config.toml
n_layer = 14
d_model = 192
n_head = 6
n_kv_head = 6
head_dim = 64
d_mlp = 768
vocab_size = 8192
activation = "tanh_gelu"
norm = "layernorm"
norm_place = "pre"
norm_eps = 1e-05
positions = "learned"
qk_norm = false
attn_scale = 0.125
bias = "all"
tie_embeddings = true
parallel_block = false
extras = ["capped logits"]
init = "normal"
init_std_qkv = 0.0419
init_std_o = 0.0
init_std_up = 0.0419
init_std_down = 0.0
optimizer = "muon_variant"
lr = 0.0106
lr_mult_o = 4.0
lr_mult_up = 0.862
beta1 = 0.93
lr_head = 0.0304
warmup_steps = 200
schedule = "wsd"
decay_fraction = 1.0
decay_shape = "linear"
final_lr_fraction = 0.0
batch_tokens = 131072
seq_len = 256
doc_mask = true
train_tokens = 764700000
steps = 5835
dataset = "wikipedia_en"
MLP neurons of a small language model. Each row is named by its layer, matrix (up: input weights; down: output weights) and neuron, and shows model dimensions 48-143. Each number is 500 + 40 x the weight over its row's rms, rounded and kept within 0 to 999. Numbers have three digits each.
After each neuron's rows, "fires on" lists the tokens most often at its 100 highest values on Wikipedia text that the model never trained on.

L9.up520:511516515535540508539462512483423502542547421536428623447526555537478531555529456565496512508538551519531526546418513567442446432511430533557476469457496459456494441524477588472524526468466494538493465482539490522499469535476461461502478501503513489454488520432539490507491561428493519550
L9.down520:507528519488464472489470496494537481475439572502532429513511434492494495515492529526497523503461509587479477496554498477486535511546526506463474481467548483632455498529503459489479454509571470536521591456555471562504522517530472424486538397490473468467504475495504515456471508569541497427
fires on: ",", "-", "\\", " the"

L6.up726:530506512453517417546456577543542488551551478500477513519482473459487536513515514564472441517453513569556581532493553517575493512454458531483507527485527456515466448468515461430473493547537487558429520504503476509458513561444512487477474522532513494511437470559531481561474514480556502456
L6.down726:481559561492518520426490463484466515474477441523523512537458470449547468485512470514433464494440520465489453475537499515541500542516513480544466528478477479528606538481516503544466505491451521499512519501569523581497434441464592479558493503443492559461531433459526493464525524512499452563
fires on: " to", "ch", "m", " of", "s", "en"

L7.up750:529523514534480491454496517475461501466472436492440575516578428526459531517467434440511551520487490495425528560557501432519505504450532444491489460516441451464466543470519528519537411487512543461473473495494604445522454599457506533543467573475465491532520452432549483444545452559538551503
L7.down750:498503525494451465553496529541442567450461590458499465530496553476549525488498491528534526505440507484548483459442493452517498525479428471520548469505521526530535499555500502444476565549524465527480443565515476531497522372436465466469504459447491497437479550534492487566457478403467509526
fires on: "ed", "aged", " Mor", "p", "uch"

L3.up620:594452458502551447492442482425492492466527495491521474496544436504465476540496527488426519437461478411554518561557391573496412536467484529528508540488482477495523476477534463478449507521533526546585527539504504498490502541510548458490471450541513481503469536462471506507483481489474466443
L3.down620:450516496533568506450518527406515520447472511437500445559520533500468482489489402484492505533486522446549489498525559466506517538462508437565435532440486542484526499405502544556557542496566479500437470495449459489450508504506503451531458453524505461510465574548459463567513523457564504519
fires on: " T", " North", "b", " South", " left", "t"

L8.up670:521447538495426526482554485547479495533499510489512493532420510466506495449475512459508456508514509465521490580447478486488470484549454556544466586549555421520497509539557476453466471534516481503496541536620560521530496479514506549472538519458553469513512535460484456494492537496507461548
L8.down670:503521464466505472450506495531531555501486477454556499487420467553501531541515439525485527538471518492481459485425439523508538498459506487457499562440502437499507579543524548474504526469526515534529451475626560477544495521579502530540476579518535453508571546492439534458503490487458478507
fires on: " "

L3.up593:540574526504474511479475462520468429510567500575451429499463516520476452437532456457516528494506430550423516476528497529569516527496531505511427466586513572518443528471462496482481446457504542522487535500484516522484455465479503424538487510521496538435510411515552486469526422470493493543
L3.down593:567450469551478522553516534559493427500439485511509460432518606501474501492564557456509509440481465513487506472487533488461503516456476501531563512520520452490479478480469513581463472526481518500482547440544529502588509505501588498567506529541467515516458495527458424474505452479514584523
fires on: "ly", " not", " to"

L8.up577:483433537476530570525527422511520550497432485487509530500540592465461482514473512479446494508509500512549449576477505475481431560506545515484565503503452437522502544560521486431490506455513526497468487596590567550481450461534495548508464526463532439478471507513399459508482427485439567471
L8.down577:484512515488529520497502553520524494493531484502360463459466543396548478534538493444509515442456527476571547478531487497486503481498479550503479529443504491439457523519473502507563494414465514487518498500488506499493438541568508577510506494468507493478526475570505488541450473516505463492
fires on: " of", ",", " the", " as", " "

L7.up561:509515482498509495579528490503506499563527454464490443543495473445500441507471442533468444497435540486575521508490465504496434500526459545515562549489475486458510509571536451482491492512530521524461564506501589560497454542516514521453460497494526411501454502505486566577536485396531542522
L7.down561:446514485520481521590476440510551552516472521522564514607517526450489554508499475489466528530488523543487510548457473551488534510497431490544507476470488499495533520519522511443464525493484614504487476548440507507520487551460511521517565497491520458491473533493509490522500503515462509458
fires on: "b", " b", "p", "eb", "ab", "t"

L10.up211:509463508487474483483524420460476466469472474501473542499486479526524508508469563563507487445442575541515534548599493530501439443541474532518544514508519559509482531476535496501458436521449462466508509507530523569423528541488475472493526561559446503461525576408541456566574497517463498442
L10.down211:513515538462538496481492502464556487548512531448507513503489449466506538526461547516479433447547519496485431463483508515566561491455470448484563521433507542509462504553455448495451498444531470462486522541436561522413509519515456537561432466464488434511524494498478499383490427498521551494
fires on: " a", "1", "3", "2", "0"

L11.up628:496459469483505456560537547491530521425508493478499487404518528421561435511520538562536425489559495471544455486447420463432482503553415558527455409537488544562511476498525457480444590531478526507535531491535529510465483506464451400458480493501540503559531460517472487513534492518468468474
L11.down628:481486488541516455470451514517529500466542498487399524547488491498526499521497502493525512479470492487466436468531523461535499477607580517430538573519459511473508560499513544486528521475517507543498501533434526442495511489481462477532546480482459477501478517542515452537508469440485477454
fires on: " re", " Re", " de", "Re", " dis"

L9.up508:501422563514506517502467524511526528493437467416515544509566533474530571534467553555469514534538504453567473526529489487527501475487501464500554457482564461516477500469525470484445428501451478536495527476499453478501520490516471482453521491510542521499585427521543466588546497526401529492
L9.down508:532529427466472433533540494405487504469488522586467481551490471519573444509470453450474497546562456513483490531525585491470572503542473464516484500585447499457464453530482601503450571502507510616487481498503460522461480462540499459519516494515495558484499582556508477496461470490523504483
fires on: ".", "1", "e", " ", "ag", "u"

L6.up243:525450489510506503500448437558545530571494508595503541509572481494481554444478508524538473490506512522496529508472506528563452475538440507462485492552475540521346555520524546482543457476499456556492528531535567519484518533469491479570494536460458493506520458438504498485521531444506414524
L6.down243:480512403511481444556463527524416478441457500511440475528489552507453588460518505491463520493496467544519499459561525517546521507569429476476437595477481446474501484529510561449492526524537472487555475526493460499483548492506531474529489443491406488459495439484440401506583423507572522534
fires on: " ", "j", "'", ";", "ir", " |"

L3.up750:529416549527504522523483519514517434495474510501502538540578489444480492501568519523479471472474514416487518484490478562432515463547496510554561480431516538504531551553471433494475526505503557534519551513393526438498459463523529464496470465504496516429487527536573512500454431525469515509
L3.down750:460507470546526451550513548423499489545520430432537540477495402483473560514502586401452479552531449496588518481456508552469506495478510449591572513505491518504479435505438450528552493451506489494442487525458472499487548465470490544506520445552535495540556426484456458489449551499527515562
fires on: " I", " X", "I"

L10.up374:534546505526503493570526488423519559476516548473391513515506456523438506542522401479518472517477546492484566529458528462481533453572491576459490447565465521534508494503465560509498508546434490606433515489414490524451429571449435502496534456539500493491513505451452524541535545453505551541
L10.down374:478466512429450480534532534512529456523447414546516544482523531541457447548499490522542496456496512560482468514501466484489505526502466464529536544542551522437537507456510538480458512421566468419541495516534521495559517470512486478548502470468519509494528508535535501513534428532547485455
fires on: " |", ",", " and", " the", " a"

L10.up303:506581508479548525503548473462490548459542496481451472514556544464449515525444516497515526529522428473462517540486516439455518468487524563501514538460503505495489537472456543469441526512524551539506437523466503545394493534458539489474470469448472364507490494551453460488469439513501537461
L10.down303:542447503501433459525468483514522526457466476498546537447479509485532511444588486468496471527488538525500529490538546508582474468498447517506540514463522594508506493472503593520467506456449560451519555520497557551547492536510544439451521465534559534457484461472460428444544512496447453490
fires on: " as", " Me"

L3.up328:533541473529475529509486545456437490449488497521450432539604518495493583529561567465588469524501520566477549503515601511485479562444513549475477497470499433449495497483553458486487454513533558558533521439543510485468468514457437467448488484509532467477497472513510501546454439458449485499
L3.down328:481527476463473495596572499556513491429517538471508530505471529462506552515450521532572540466481506493496501491500451557536460459497487519525492536561474535570444554513547559519443458483547478453524458578477568558438482512487550496470412463493534474451469460459513551536551477507444517485
fires on: "ad", " as", " Le", "de", "und", "on"

L3.up595:517526523495546524533516590449445485501500460494418426518524504531504465532599514547491486396457513515463484490436500493532485469506491478458514518541512509463459470497475556488510495534484577573483531486464548529534558488516544458545476548492578493471493481543448492507547425479551488512
L3.down595:573458488503515475459478526494482474513455498527515473537444477481499499514538530530464453468472468479497522505505548502496542515549511451469508476542551546497478494516493491547539501454511561476471485548469481607432509563444552490560440373532503503526474482479466479522444562478604475505
fires on: " to", " not", " Apps", " first", " Actress"

L9.up389:449436430495556436522474452541549517478476524545528568521504483395503484449559491554512465522513509513464555575536516558502537495454459509503528547508426476504463557536452534528450573515501518534537483588517455613495528526518482517478457499504515539529512527449518471465569507494530471538
L9.down389:576477530569511511529500547496439439477501478416458506512445520477532494534517496513474565523451431535479499547504404551568527445443536435489502603516440515434460549452440518530551492517507459529507535517544518535460472472543534506492476502404506434392491474483518442534507528468455510498
fires on: " and", "'", " "

L3.up45:499509474510494449541551585537500508407461500501456473561375494508597429543481464458458477489457557547537542507474481537501415521530418475552488486490576547449458460507488541455462506492479531523505598500459511512467500443485546432529497478493575570584493483514471476444403509491493484482
L3.down45:573528450516476430545440508475486502490506560506488546479509510517562464554583536516523507473496519455470561484434468486472468542391517458539508515547499560552456514568480455502521476453445513516545512528436552426437533445499492442567456511525499524480433488525411479478497560496555567399
fires on: " to", " un", "-", " Hu", " re", " dis"

L3.up471:465446463466509459499506488510541463620493453522507489573560481534423419449536530462500552478554478457422465462533465535500498468529522465588500525556507547541470543463514445547442504484496517494550556522496520481449570514524479460471523451513471514478519580521515504564499427509504452491
L3.down471:543499464548466451492537540539461550528516460451508514467521425495486544465535561516462490550495478466483560499520473490553493524486511494548473516468471497455553475502452477501535473488467448507434472589517519560513550533466465527488524493511482540462468443439481485437515573436544441445
fires on: " by", " from", "°", " to", " right"

L3.up631:428473518513524450503471490529479527509497557505483512522486445531511521488594575495512439539463479534467523525501479548468477460468465588534459452445482540474510579498502452517484526498454557497600516512484559563510482501471435521479481457467548462415550526441531554529462454461459528567
L3.down631:446522506522518523497524513451543489515554468510465443476538470444480455463470567524504500530508447439539490427475471540523561479532499481493474504482511534396465455540491502532595521463512447493467488509522433412545514526561480544509533444525485513492479464510481479518516464546495525438
fires on: " He", " I", " John", " She", "pe"

L6.up403:505431521558515556500508486465496493491547537508499534558434501560486527436488407482465526502488519520438471551471535512461507445427464461556470514549532514490450493466500460552486488434444436585473522534516513498467484501526524512500525503507524559579542513469497521484511542467571519519
L6.down403:423495547433516511487513553512482497548503424460479554460443517576576492527542512549455522437537492491523515494439519526536477564467566562555520516557500497493486508477536537489542474552503475539578514479444486502494524522483508422469555478535520503593543484490523507501490485489438514582
fires on: " ", " professional", " of"

L10.up353:461426551586476582523513508493553439556475538496495466481544518577512565469436497552482502485465528439483507463580516538447531463468480458460540466534509492560387493507490414465477518449487488426519497570526467586461506557528530454516533435509514514525492503506500378522459495461520467494
L10.down353:539527417551485470503507525490484468518510569436431526505489493494461537517498542476498447499540531485511429514531549517473522581534422564484521456504476450597410534507473482482518553482529559497478516536478561441478480432541499551516513449524501498419494546466519477538465447419521466411
fires on: "2", "0", "mit", ".", "1"

L3.up763:448506500481479468514538506562466567389501509465502524534512491446564544516439401559486483488525518505435530413502558453482488512476549543493477525432521535507471458559481540511478411524423510535501518440522462528490479472457463481528519492548489480508490564496509457437454525524485521528
L3.down763:540551438444531464489510517533530444494477511505469504427482522496532508491467534508532463510427505557425509558394503482483578518575512482521518503487465533515492499452443508523486551506566515477462541540547533475478559489569541509458480534499456465468454527545518517492505542506555582518
fires on: " comp", " hand", "le", "ough", " Fa"

L11.up208:443544559525479581474531585441445478550536505508456522484472484508595512459442454516482492550482549464522480475477532535475474411478512539480446469451523478457546509512427528512471539512478543484595465424572498524422501435463521474544444461503533476493453494509485465408461484548520488489
L11.down208:573522524563496431452496405465570478443446537524503510524556473570495496547527499400469536503504457458494468519506518450580532495518453515547549515499548480505489479515510476504504488459525487489435517574449497510559439520530509531456563487525475540429456484473426519547562468472431495546
fires on: " as", "er", "e", " this"

L9.up405:547435517458499506519465431458511522521505483473489472501476529528519512429498450499489492503518496515428469577484514457494438475485422600489426502604485441556475455485576474389513473492513457515463515564553514542487476516467465426479551500520469480576455502519505471440540500496554492573
L9.down405:505510476462450467515542533471512492531546472583530547500462525478470557508559578420541552448490524471511554467426453511528567513461477512516535443496506513471476539520471470539451514492476511465505489521577484490549481578516498486580567426503572440465538493502465475567457481482412506484
fires on: " "

L6.up456:526537583531487559528466535488479447598508491504563514516504529502514518489542537469475495552507461470494594568461467455589425461493521503554466443511565465555462457483488471431522444498518509503518470557492491488509482488443482527473467523500501421481512523444543441574570524471457518543
L6.down456:522506454514523497495487494418500516466518468457560489489517515482509502524509497466485477467492584544502484574452483522581498522503537459538491429480417534516495433523524456493475496501505495511585462501561558520472509410517593505555560473523588525527568421499497514418460483478486541510
fires on: " of", "s", "an"